Part of a small language model's weights: untied embeddings, normalized queries and keys.
MLP neurons of a small language model. Each row is named by its layer, matrix (down: output weights) and neuron, and shows model dimensions 512-767. Each number is 128 + 32 x the weight over its row's rms, rounded and kept within 0 to 255. Numbers have three digits each. A neuron's up and down rows have the sign that makes its largest values positive.
A block is one neuron, or neurons of one layer that tend to fire together. Before each block is what it responds to, as a language model described it from the Wikipedia text at the highest values.

Description: Year decade digit. The third digit of a four-digit year, the decade, as in 20[2]0, 19[9]9, 1[9]44, mostly after "In" or dates in narrative text.
L2.down497:108087072140159084090141197139146099155080048155098144143134131063195095158166177124154112078145081108159167095065058122153124179151111154107111191114156116128138130142161091156115127105156118231177127113102153144156176138129144143104128173135144080158146130109083145091099133142130165198166077116169145119177074185124117149136101141153113126118053095129123150148167165097168161159155160160139136150095044124127118120144130147143139089181150119097138159160075135165191144118131124171168154135135128114143131153075130135122134090073154130123119092085121128153136090106148146105089122225111165127141134138132159180186113108140093117150119061134111159153158145080101141150115185186080140113156162113150176192142089171073113159119138147129165119147106127131126117142062130
L2.down721:160103158097100127143164137160106113126145133063112127097127131149099138116136127148150095166139209172112115164112144150073083125129112118158066089135115098095153158142141132111116141061077077165108129171137071099124108149184124130124148093148013123120139107175102094141174148162138058175173110057067073170162074065133135142102099135146111158122163155139123101123121090150134186091173115148141152171111130120185092108070114089119139123061092135093146138087154156147139124151196125089151150097177094122168110211101167118137126131167093123093115181072132096161094151104128053128106066161144110141130138139133154172130158126152127155131085116154151112167123096139093102143122157156154144097131123110145118141073166098169119171142073091209101153161137139083096145134111131
L2.down1373:145119115125138105203139155164124177160157186143116089194137197126108119178189060186107138154164153088169142132138141152151142159191139121146072087113128095103149157168121106166129152120142160113097104178156063101106136100125135161094116102147111103127148130171121137098163133139140155118126130076155141134130153079150138086135089058083116067109110081112197151205111114099118121102140123132080151116135159089087154135108164126154079145119164145176161150181179121183138111123183136104173078168133128147134142128128126132111153095056110203127177136134162166157146089129131159189112112114051182155091131141128135100127127154162097077152157140110166156110166115124139101116133188147197144122151081139131126143128205085116108134133054129129053128154135082064105091163147127
L2.down1611:113105072132131142111139139144097149161104157065115115093137104127136135123176213097106135100106154139134127085136099063144137192167129092119087141095102096089099107158125119119106066162104091121083135168123122119123136094073160082163166118095076144152126183170125084131090129079097161135110162136102128118132115151179129144127128081089115178154113094081130108163105132099146159103093095160119111151114113130154129087166084162132137078087070181117162139160107056130179118181151132126122111137158142159103147120096161122098073104128117134071116169190120157183122133149160149116131112103089086142134137108147128174128111139107104090091144089105090123186130073146114154157026134116160123134087130088107162160153107101131126130106114101105081129093160141166144116130101144
L2.down1660:120129072130164143158124064113147167182127142149135107126141127153060158144175129136174164110115136089100104160094126150134145160076164138080158068168100118093125147141096126128151156168117136154129115121184163089125191111138162123151101141152101139150160108114157107119132103144160063170074102118095132178131167087107114200103169105130060110126136147145195138098154116199150142080143197068120139162135120115180145141146122127153101191064122110171137152142117167164124147085074115133130086114146115109201151110127160092188109148086161120134132142145092110090083180147177136137145174157113147127102127135125130138196155100154158165127111100108113164095130135104160166096121157050141125116101115164117162163128076111056184072167153109152124098149109116052144126142167111
L2.down1715:117141111115106054133230142149134032075149189163119107125124119137145055169087161081095134134140132132106133122079128146162142214153149141131115152159180158169130219125165157137127126144154181199104131184115132145147088137080129162158151137180209149116094142132158133175146188130148125117127220073148111120063099064150152179139144144119159079100128133082158138108113139081136136179110069118133137071167148170142070138095065097153094132109177125103132155099164156091146102110123153035096110141108148107127156078136100115160103116096156133112176060174111127124071110157135128109125120084102124155140136183120077144093124071115142191161117139148112095070119114162187069120116169139098073097161128126131110144137144122112078125053135109142125153185133127094099156081131154
L2.down1926:115160126179114132153129142144088127177071164140212147128141108108074133161173144155159145050177109183113104109110102077099170145126147156164156123171075107121155095160125124126138114183182160133120097080112124066113115059139109126128047160105157123154120091119126099186140122115128112105180118142086094162116102068083199147134087122105118170141096132091154100109112178172193211145120149114120125089145109088126079179114138148173125133135153097156161102124113147145145165162143107110077100121113141155139095125122129152133130146101109126141120061137171135152065121158168114136155131111094090062135154163141137140122126142193122036124160113156119098119100136197092150064094180122150114127145161086119135132148164123144095113156099152111137094093189078150110135150152089
L2.down2013:165157103170124096160077106171117116114140103133122141083136145144137097129115131118151096109118150090094109104113139119146159145145162124142150114127136186104131124108096176103137122082176124147095114134121096066122146117163186125139144137142088092222099113059100147122106143114156147073169025125091119145127075147093125128159102088130034129084136090092110120173147119067110197136115193125152142135167148186105087107133120160096094131161154199072156160121140107104134086050148083144133097087163124126107134069104161164051103148168110141144172148174171171151130132151127155131177043122067150087094078138142152163164159156136141158109126097105167127100127117100159085075128129182076193131150068106062135148036093130091087178113089172102153098137169119095140189143118135

Description: Stats-table number cells. Numeric cells, mostly 0 or small digits and blank cells, late in rows of sports statistics tables such as footballer career apps and goals, e.g. "| 28 | 0 |".
L5.down97:168070164099135166107135134136088097205113159157102067101108138112129169116094145197088105115142084125153117183115150090100089102107155123138129121177081133191104148158087142112156165119144164077165144127075132126110142145166120085100148039168122113202088135129153142148078154080141105130096131150137124158120159085094164144144122100152177184121054146159139059084082122161116132108130152100146163096118156096105106119146112168142149068159173115053164104104178169110108078151110104102175080126114106160176119133116176116146176124110147131144071137141108063105089119145138197134102184152121129123054143139130111105088046108129205124179131125138146111099125144116102182120156118077143166110177116104139077105125114147121100153172148093127074128109090084141134137143126151
L5.down326:156115103133075183109115159182160163163192112075108158125116154119110145099191160109181165087128113125135136128163149117168083173155072091118055149123096135096102157124139114144153050094141143171067124165156144101118091141177083110105118117191097138089131182116082157152101108120112157167129104133171149100134140130140152119148126173150107119170169088125106167182146094131114148110116068127119115134132107117126130146167150128138130182160083117127081142138140121137083149166131129166112140172159173159060101149114124159133124130127189151204111137167120105115054136124117147200077204110094136091134190128142093100164155152084170115101113126082153127122108154123171106100178110114141173075203138123099129119088177137076099118157102142171164113125095109134121122090131142
L5.down1408:163168134132110114084160145069130157158121081158060108180109164100131115129101059114128140106081132147140138079099134111167146061140100143100209126148131101144158064128098189140156082110080106134161116136102164146190123111143128121102117154127152106218142126140137032202117107181114141109093107070107149135143133089169125176127149167133194150136148098177117108116108128149148178114131112098117092125151116106128109150190172114156099154139118193174106065172158150149135134105131189160177119111113138096085042148142097118136161094133170097129094164117119118088143195117150170128093117156093108168160172186126043140127105081077137135131177149128149147171112128165102152132171082149174125186124145150110135140083171146127162173090141170112128115152101102105081145101219134
L5.down1621:153127098134148088107139107130156117172112132123097136115200117106146104117128111079127131130139108172124119098124100111106147117127175183140152103179118124159183134139103173116080161171099103143139129113108101090131101093183150048088065159118111169138156137103115138120113139119093104135109175144125133143112094128111169171162159095142069158094175159140153177070191091101144127089144164144098193168093109145140140117136171173183126128094157170097171089176190118054079129126162104160127119204097047125121151151086121132130138152122128130115137124081160114150118093139185170127127106133117132098071092104100084154131120151080135106076150148174129120137148111133141102140114100114077134141171110165143055093115138121154131178137119142132154131141022176163138110047098144

Description: Transitive verbs before objects. Main transitive verbs right after a subject or "to", just before their object or clause, especially verbs of judging or reporting: found, sees, described, consider.
L2.down310:172200167123147136160100110188151104137068123180147150083148169147136107067175155138145144081112151153162098109136127107173184117122140121186162103117145146077121135141141129138137134122152101152115179142150141162094135074175121119126136010245150129179094128103159094082114131143140054069139114156130133073138187061090110098146140114143081118078137103154098119118124141107163166143196131117153085087083130101159101085080118126110145129150114111142120118145142132154095110171105088103091131172138103148092174052145171098155118102144107133111118134135117103123118116153105106139141112122112130109146132131205208104100136092138160066098113170162119136151111184124102123144094156146146096081064087089133093050112061056122160109159187116118140129056180117079131134138151129
L2.down355:095184150173121155185140102171146152129096139106122109123128161169068121101094129144135172164125114148076133144124123168125144190147125114146114068099201088120151066112162150097102149146157125143102130145136138110116148046156146137108079165085148135086195153053144106138156147127134151114100137147100078050102182098115187111111141191109062171144174100107145117164121160130126079165136096122191148114126098162101120127070146131135173116122149145166112115095119136161112119176085118101112132182134130128126109150143115157110140151133127077103102101182117137141096104117170175129185215063159124090152194150148125128136132062139059138069124111120070107073104190092137133142185138150146175150122175117099129098143094069141116133120163135127198123108147173104154174067144158
L2.down567:146096077109104185173166067139147121118154087134190126121114186141121120153103112157183115172087180174151130131149137143137127110103149071098166125099177108127146186102063070106148079107101139202133093162141096089154126168122171133155110104158100100126047170052120094121148121175107074143081107128132154116089122183130102111177097156095106123099098111133158158111124128107117156152176121150082175078118116132145148159123161148100151054117072139191123104098128171145182083120115096101105195098103216161173115112152109141094162132118116070099156116132111147112183112162175092108127129170136116146150106157105155115050159126115110085126113088151148092147192127088146107149097119143159155111138132126103101091136134168102128051163211099118097170090141104078135141173210127
L2.down949:144146118149173149157114095155085093193131121160130136144132104077081150118147159130040130133235146151148100117115141080076206138093095077138126117117147153102170136089145141154126064154088136147133099110070143089135160117100166095118124144126097102171155125085194142126090109109163162076116157078126097143116102187093136122131165126117099165097132183168132098063122134158114116149143132180107163099069131070092098111123188138187109169137157125159136189092120063128053139158181166044104146185145139165157071100167154127170128149113131174101190094084070089200145105170118108113128129117119163077149151102082063148136114132118154121075159130162137165123097137165123144127095136150169135137092123043168125128121149113127158147095108147181095148135122150111133139185155106
L2.down1213:154180084161076093186152091157132082179113138134155158124143160118180103106101164090127195101159094182121082139111148123131101144112146147133096114184171133123163139115113145153075101135152143162062135162132096162140158160082066178144140074057129161148132139144149108135118123155184096165122108164161116080159115140122062132133125143149134151099109155085104106117138183160145167050171069110163116127101115141156068132074137172115138128124141154135098131197145091172154151149098109115096146111123154133107166076106140141158164155135142058077071143110093112110133043089094170123121123163176092099102108102115102117166150108132130097158083071135171157209058142140116153114059161175069125117121137071172142145138094165138116155141125133178099107108095148150114148160111135
L2.down1347:121123108169175135128142121092111134129127143131149113220092157078118131148119115082118108128171140138062165167154160171142150147162106119144125119104099138158098133114121162131105134095119095116149107087149127100116088134102147104084149171241081145147114104095106119120125107083083145135099159154131178161165130113114133168120115143114145109118141138077129134112149126133080096151120153128064132123143148139168122101183125115152057170102114082092182111067108143171168108100117168127154149123108176148096086127096118141123164118080144087158151141174104126099109137125122152103121119167124144059138093086136146096108172160174132153134138085190135115118119128135112090177159191224123088141112111161160177127132091233123134092085091098115126145144147184140165081128076062
L2.down1608:178138185119124092141154169122173121111121160152168173128143109172143106139177157117145199157167090122112039221185127125060101137208180129178098132144168122100067102135131117145166142143108098113039128091143123138095095056154076163091127108061182173153181141121138116116143143133200117160139152104173124167156189141157197107098165113161130101079130104124134109085146140103140146143121078170137160156104136106177144108140115101130150134102148114177126165055146117085148176161100074140109140130160101079104111156150205112136089080105116182080088116165099101111113145126156112141158162137112205123101130123179101088143107157137110126061101190095094135113207100126117125145152132101149137132133140106096137089120111185105146123150100146147101096115198128073124152079127113
L2.down1832:110130157162097087011128183113170173134113098081145175129146107138145154154102146126086115124119169192108142140101151137171150114129053101165059142170098186072133114124112074177074113115171167128107109093118132126130156167091092109157098160188137157201091184128095143110133172132140136072103142124106143134105164127153097122147149195110135110159114122166182078112133149178111160111137082162105112096130144088178141162165137119135169128132125147105109133105144029104203110166099116114075120107138097164042125110071124164114132137164153128133112130168135084106060144125143166160106167136115133051116135153132189132074134132128155119132170179092151177110166111137129115137064146112174135149133098179159154135142098135114080090066114104030132121166145142143132070183123099

Description: Clause-taking verbs. Verbs or verb endings that introduce a following clause or object, like meant that, announced that, envisaged, suggest; also some prepositions and final ID digits.
L3.down58:154123133183131092131142147126163175128064099114148145113169138119089145081140124091085099103099146144131140161167075169164143108135153184112107100158198107140132092070145131155165116124188138186180131107041130141139127120146110167114114145183172142118085152203117112126139136124125146116129062094120127160116099096063094130127147159156130153111076089146106196168154113118148119118101114153124186076122109089161126087111088147108139176108094117119118113082067064126172138187173109168189118193153118077146174134116122070135118122089107180104130082200103083128119141158143090136115125109166132122118107143141121097174162133134133137138118166091134206101117154113138092085159110144141152157170144112144113136085134085113113156089139115151123171150087173127153143076212116
L3.down1218:118102088126135126142100073126109109126068082158173112142157115137062161126116166065096076134167121147135109128154130158128134104119148184118119179128151117134151109157094175149129105166140122159184216101094163136113131154123152157130116112163192121118121125133138181159097078109148132125113124145141148123141122141131148164150141106141133171142118130088118175152100151133089167120213108144176203138147137155199105083152071149114106114150126133145073092201066122184151051161138142122148176162097123157074076109081079117150159174140146106077131120174113117181146094167119143147152191154116112023140053108158129105106190099124116121114117149153123153127174141127146123172120117114123085093099151125117116185099102120129131141094116123123119113175181117081203108144170168

Description: Zero in scores/tables. The digit 0 in sports scores, results tables and statistics, e.g. Gabala 0 - 5, 11–0, 2 | 0 | 0; occasionally other word-initial pieces.
L3.down206:140131115156163124102088143116116143181227124198128114073121116140149075179100125177062149143102105137127201132112123108096096138131125131107097150159096112155138136044170131149136126138142115120124152150106180130141109154066148070140144123119111133144196085128079121143137137112091112075186103137144098087043159155140143142179137098186159159111190137142121180149130171165135102094108127090113069193102102167135128113154067100135094129110126174102134140098152140116124110122180119148182169157105107136109087107158112109154188151036169151104112153099109136114104076108208147138167103150093162170135108120084160138132130136131088165167154119088159133126139139175122152147151120139071100178119139076126156112131132107176124144111137139111171130110171162094095141112141147
L3.down1418:125118147042122166102116137076144116151148172126157135065146153087118104107137180135151108162121146098127076117105139116148087192150123098150156144115172119128105151113092140129174108137106117148121114124149097104180092113157098127125070143129097053112143131111141123169124151102100082119114153115116096151127203113084142055156131129137129124080108109136082180166143129158121108121160078105108101059103182074130127112157130101167123151113093147131108114181144102103160122156106172134091152142114177076131113110124159139185133115123164159081123139103166166162108167121107095157119121086138160135108129139146095072130124173147142102064131119131129054128167106141143154081098101135142121124165080132104143109127119145137187137173180107136122151203125090116110110091151130

Description: Year decade digit. The third digit of four-digit years split as 20|2|x, especially 202x and 201x, in dates, seasons and stats tables.
L3.down1077:114104112148078110142106132160192147159086084144106215081134159146097097192162127131108123137153147094121110107122110110171102148149147099145097094104164116153072085124104124164113175126081151134144065077097090132135119121085131160141041191155091081148129155115126193131166105110122105129149121085053156138156153115138093161130130103149120087121167123096126122150140138097151122150120112186057152097153172061146132146147075149162133088115137140126111133113132087155083171086113123157122112132115167114094102062077156196105128160137120130100126104126059167163123161111146126218111111115108186145118114097187105114126150127190112141107125127143130145121165135128142106070070193167135173139112119142088166135102140148140114129152099196104081121119133066123164155136126168
L3.down1229:133153165121095125176146133133152087125150121091148160102115164127138126117104070152171161094100160108141130120108149145184139128107172133123085078162124170107152173120061192058135126114152170111149107141138102083163138088083140147139084082162128123147121227081116145144128151101064097169146122096192155088146121232107147104162080097102098093120091119121125117064071144131152137092179142189081122183111092111129183140164143118091105120070119165100133146140093099152078127105076108075109106059142118129067109127149113143141155170126115117117144148156099154208156182100069160092084082182157152155125175133122092125129095150107107141127129111141068093136121176168118172141141104109106223100090121184138110141095124063147089137152170109154074145107219119108107075152161119

Description: Transitive verb before object. Main verbs and verb endings right before their direct object, often after a subject or "to", e.g. refers to, underscores, make, described.
L5.down900:130080114168089079167141140130139148138097126158154138145136170140100170137110189125119080029084125145134188169123165093146163115158113121129082162127098137086117129135083148147117125166140122066185127133182075101137148107115138109123155112239128100119131126145110180147130147089167142140186149112156134134161116105208112189159129148100183089137136135100089150132097076171117121066124146174099092130124133084182145116118170068155117130135111093112127148194165109137105129059114151141069156078092154145059060105210183091113142162109172108122095113093179212074126159124077157126091138122133164122160181070086163132100118105210120074140118061126083108101118130105132084118094104139097106145152110128202137135095147110094196170132129102104162091132128147089141117171141135
L5.down1748:144092121145110105098113143083172106104130111102107121065166116123042160152140160102136133102081129079126121169115077172081174112108119088128197139095138086139143083084148092074158150152113079116158113137131134132161162195176149165101090134174161159069103110110165149137103102154165127132092060107141197141119128155096152162103155145148121110161045136082154116186117062164152089115134120161178153162150128146105159225184131168122136067158165090124130120123137124172179143151138077087080163179162178150153119159095109050174108142091161153109157142126122125146182142085161146152141178083184140131135148105138164067124152114150153156158150091097100166101166113123094129153045119179113179143157130130177143167150157171136096117127144129111154157100115247168161134076162139
L5.down1964:132129150119138124101122142147162153154083081074098129127122083146139114135194063190135127158107143135102137102123127177146184117104056144106147081143119166096085188096083193170098167093164096091125138089119153201132160100130103138118133159247179065191127077129114134135126131163100123093031133123142101129143169063050162147224180118110112117085116104167181086123123140143152132113173112251150165109126118137105124122109163123138135074115143171106094113174068174127115185172083093099077165105107093170136137144136198160119132108130098124077126143152138087139126112167096099110145145090160128074068145065155146125133198089127095038122155132173121126181135128109120144171060134157163068181093112090104117084155164101115168084101104134126135188117169166158158168156145062
L5.down2034:172144168172186141155162196131173122174103006097139139116125070088156171148153119118148138126180134099111132158106104153122094177153119130121196104165162143123104192075122120120148110146127114081130126120153166184146043086193135146107137117118206121092136076132129135138134105097105139082115067112101174122168145095081203100148127139132129143089109159121137125118115109122165129144139108134189129102139092136128075113176126100099128119130101137102064104128147178115096152155173112144105131169167091130134133147114176107133082119137133124080162142160119097092086076119107113094120136151117175151132136101144156078060137134136144123125204108124136172145155095156178148107101153124124098099105128115104125149122093135170131089167164148094128089107176163162147096050083107

Description: Zero digits in scores. The digit 0 in sports results and stat tables, mostly after a dash or cell divider, as in 1–0, 5–0 and 0 appearances, also other digits.
L2.down45:104161182084123140114095079142057098178157103111148138058124165129081123161104071147109113137191113104129117167115127158160150098094099131206089131161123176125135080085120146100094123170142170066108145139119126146123169044103168123133119117107111126148150104090085135141137157153178126085179180084110070143130137073085091171131108164157146173136145120114164107171043109161119164179132111103111134075140164134153103114126162162156115101158114134124158123144143089110062195122128095144158115083124149093084129105153139075120134131119163130106106071180105151163149144119062133135080099140093183125184155093112107081218138151166117174112145152073110162110117105087131091096145098122179138167169096150105126187166096181128125153135155105168144105152097190117141196130118117
L2.down592:152137121090173118103158150106121156094118049132160142140122124088174114082099177193178189091114114157088198073086144074123154121104093131163097126139103138197135130094109170090154153165067137141185122157115156086173154123138160166110126113163078149128134108121109119150106078127152101158177161114085152140132144100160106159109108116133143141137149095151098206094130099098123137092070125130116017067144178105123137075169053109148101111181127103126149120106134137218133129124135089135131126119153121088121174107143105097064073121141214101116062072104137139128127116170163120099149115137097133107108130113151143102151202158083101144185111127171147095117179149160109118151117128125137149139126141155161164169146128086077158101141159133085159087113157088170181116144103112
L2.down656:097063123096170165139116126107139128118174154109131158132079116171131146162140127144119094066167110136124162133088083131130138104096192109153171124160169065113092122186123126121102161134073107144120113140109164143169162128108150133125087111185085162097152130126060161141165149109116164178127113185135095128121127127116094115118147147060109095111110119102172213107101162174094179143133148084141126120113169160120154157141141143129159145118155134099092132206142135133171135078100147143150098139135069115101103168100079136128102081127139120095162078144165140172160110128193099133117172160071129145125146091131107128158152143134111141165078132091075208131150063107094090104121117196132149136080104144104106102116132113140136119153129163104117095089138119154085131134147138
L2.down833:075124107145097129133108129086131083115126112095153149098125136119065132167149073076139147101147152138154140105152146106128069164139140086176164115123118135136105077173137172146130160145186153134147136129073195159130153110177078098145087140076069189148122105139106175138148074167105158164108130137099135116097133105194149122142086098147147062176182193078114070116113098123111104105173107101106108113141169094138122129095137080145060058163134130131079203155107066076141127128131149138158095114123178124144112118162083115135153116096117132147132130165134117110168135100123137145079126149097131093099185176053174107190102090099167127192163148097138100114160146151078124097155124162175080185131119116117100139110154051127110076149157139126164131129138130118149145211074160
L2.down954:118163099150207126158124166121157098151094131080160093093174109108112135113119133130128103097120168140063160105130129086141182148092187102115056150150095116148121117129101206102163106129116192161142085149117086117156083112142176123121122080157133107124179124057154120101152177194082141066117123099216079106128117116154116121124154125108076145140150116087154139082119098118086148112122200148146092102198134111109091112119102199160169115131095107092150123137111168148090137124154099141129168164055146127080176108104120084092118199099122093075102095128128099119160138171164143126165172124084087195137077106124085158135159154116124060117164194108114092160075211159141089116164096120123116138147128131130121115173162136148143182088130186178079138176103065155124146134084108
L2.down1090:172110134082158124146134086125125123099198134116117201165120154142147176126112102154135149122142093124148197145154068110121154109113142142175130110146067140116123121074137134120155065107156091127143128115063146097126106134098130097145127130120131131113029155146121063086130186096156139118116140123118091070113150139106133162127124122163109198154114107128122170115155128128194131175118148094112099178150106139147145197155153189021131108175115150171180107082144142119131087106152128143102183142181164131073139100120119127147174102081089167129164080153115163111179109164103149141194131121115190141156094107143098119130112110079058180112157107181168134102085125101100117145107127088090104136139129152120132132130145159165165121103097144138120148166148112184169124122089220
L2.down1619:166136134139161132150126146157187090141115126077134169126098099098137081198151151121104149108138139136114158123119131138114116184143101117111102167141211081172163120141093138140088145129143165170095107109150130149116133105152091144100122162144163101137130131041154138113166108108136146119068088139150078153157170149150144100115111163101167079115165140158081124114186114097110091171129105120112127134146123117120072075127137119126174087157106090108151075117089193131149099142117042162152093146127119124152093106165173169148087111110157140097142107126136129072178115155187088137069104111088084164086180181103171071127142113125092160197156196165125165130107144168089155146112074096128118153128091047122142125153181076124122133126143169122138119102135188129109103104163057
L2.down2035:087121167144078088128130123186159142109152140128126116080104099125127136215131122053124119122155106087076123159139160137130119124135134123167136109057080124128096113148113176050066138107205123140121125150126135163109102110100166139156185133079061120123187149155089165127115095145139097125121094112114159158111139146101149111131130173166131180172149106107093121090074154196167124103144132145095143120160134183148107125159163131171070123124062076130148164113071190207097144177095089131109110120117065121100204177127131156165120116129133129128135153119107121175052141153097132110076158112154092075157141094111183094133171190105151162152148144126129133101139110152174105119082131151124160126101176150186131108134099133089115136161138087077123147130128172091173096112057088

Description: Year decade digit. The third digit of four-digit years split as 20|2|3 or 19|8|3, in dates, seasons and release lines, e.g. 2015, 1945, 2020.
L5.down110:109132113109116133179144172114153130147095093182092155139123119102108160096153121094107079121116120070123118120109161083150121201130140095141072149111148124068103064138142164108125150141141148172081117082121137092081134103129168082102091131095135124116114169075149115090157101157198147109133096071119154152146138157100164175116165124064073097123143153139137162111179116170158109175130105109135132179135168154142101032195149145112092099061098125119144122177076090130089149158107163150126093163145112126123134143079135255157114121109112115127121123150126147155088179101075134125113162163114141045130164101150136126141150146168136124123103134153117124147100140125156093128111144143103147109146149171100083125113083095129109144109172161082082149081139052118100164155115125
L5.down207:156063164136106127113064157155140192134141127077099098171161108098162153128073103122088101122121111115171090122130105121088111103086137130139105089129082161176170117223129194112117141140142125145124123051115129112108144145052115093132217169139157174154077131078179197136113173190159183083097094110136111109110118142079122126143128090114135105140131190160115161150157133142188131123112108131208147181143095132119159141157128097070077128069118141122139148154131133096137124123143158159134105098149129127138068127152136154102142113079136120222126108174124139094128134170137102121106128105126118115119119086105080166185078127167118101137069155137080117155136104099119109131131134146161135148128161156127130149107106100168144121073101108152071200184109144155152098132157148
L5.down496:116111142171122125078139153121099111160137150164126161148137129153126150097126101125150137068151146128111152152116102098136154183187149085133194153152149104113124136141121142113147160143182137162101143181116106119169160097148165119145121159235164116099059118116087063198127125135131138166134186148163099091176160155097155070159097059115112127084136121071100161176154083128144109136169124143128177121131144156152146081118088129134086073151152121125091190078034137122180177099197125122161125127162100104146208138170143116103143112148133100092108159159145128163062141125138151117079160123147095060104137075039096129141188111101086165119136083144170109126126106095096146113228148166168102124146179126125057122073067090133170113155127101128121152091071179078117152169146113
L5.down501:175136129179120133160171156150111118131105087109136157093147177221127148164165138099132029147100135173135136121133135103044157165105148120091085137119074111137127136124050162089112109169142121168099092120176089107137115104111098154087143151198123176183124194103100090091120131183047132130121150145057108064145154148144134164069129107121094129156192112160124088128108162104133123080152135105121204105140108111130174114140146153127137128148078152150096101112144198149164053106138143123132069167117106060129170111223204151178147136087152068086144189082114175147168123106111172173087099136115124047131170165153131172104125150131135148087141153097153107108108124133137082125100111104126147125164111144163034128085117082129133159173162133168089102092108143127206152170113154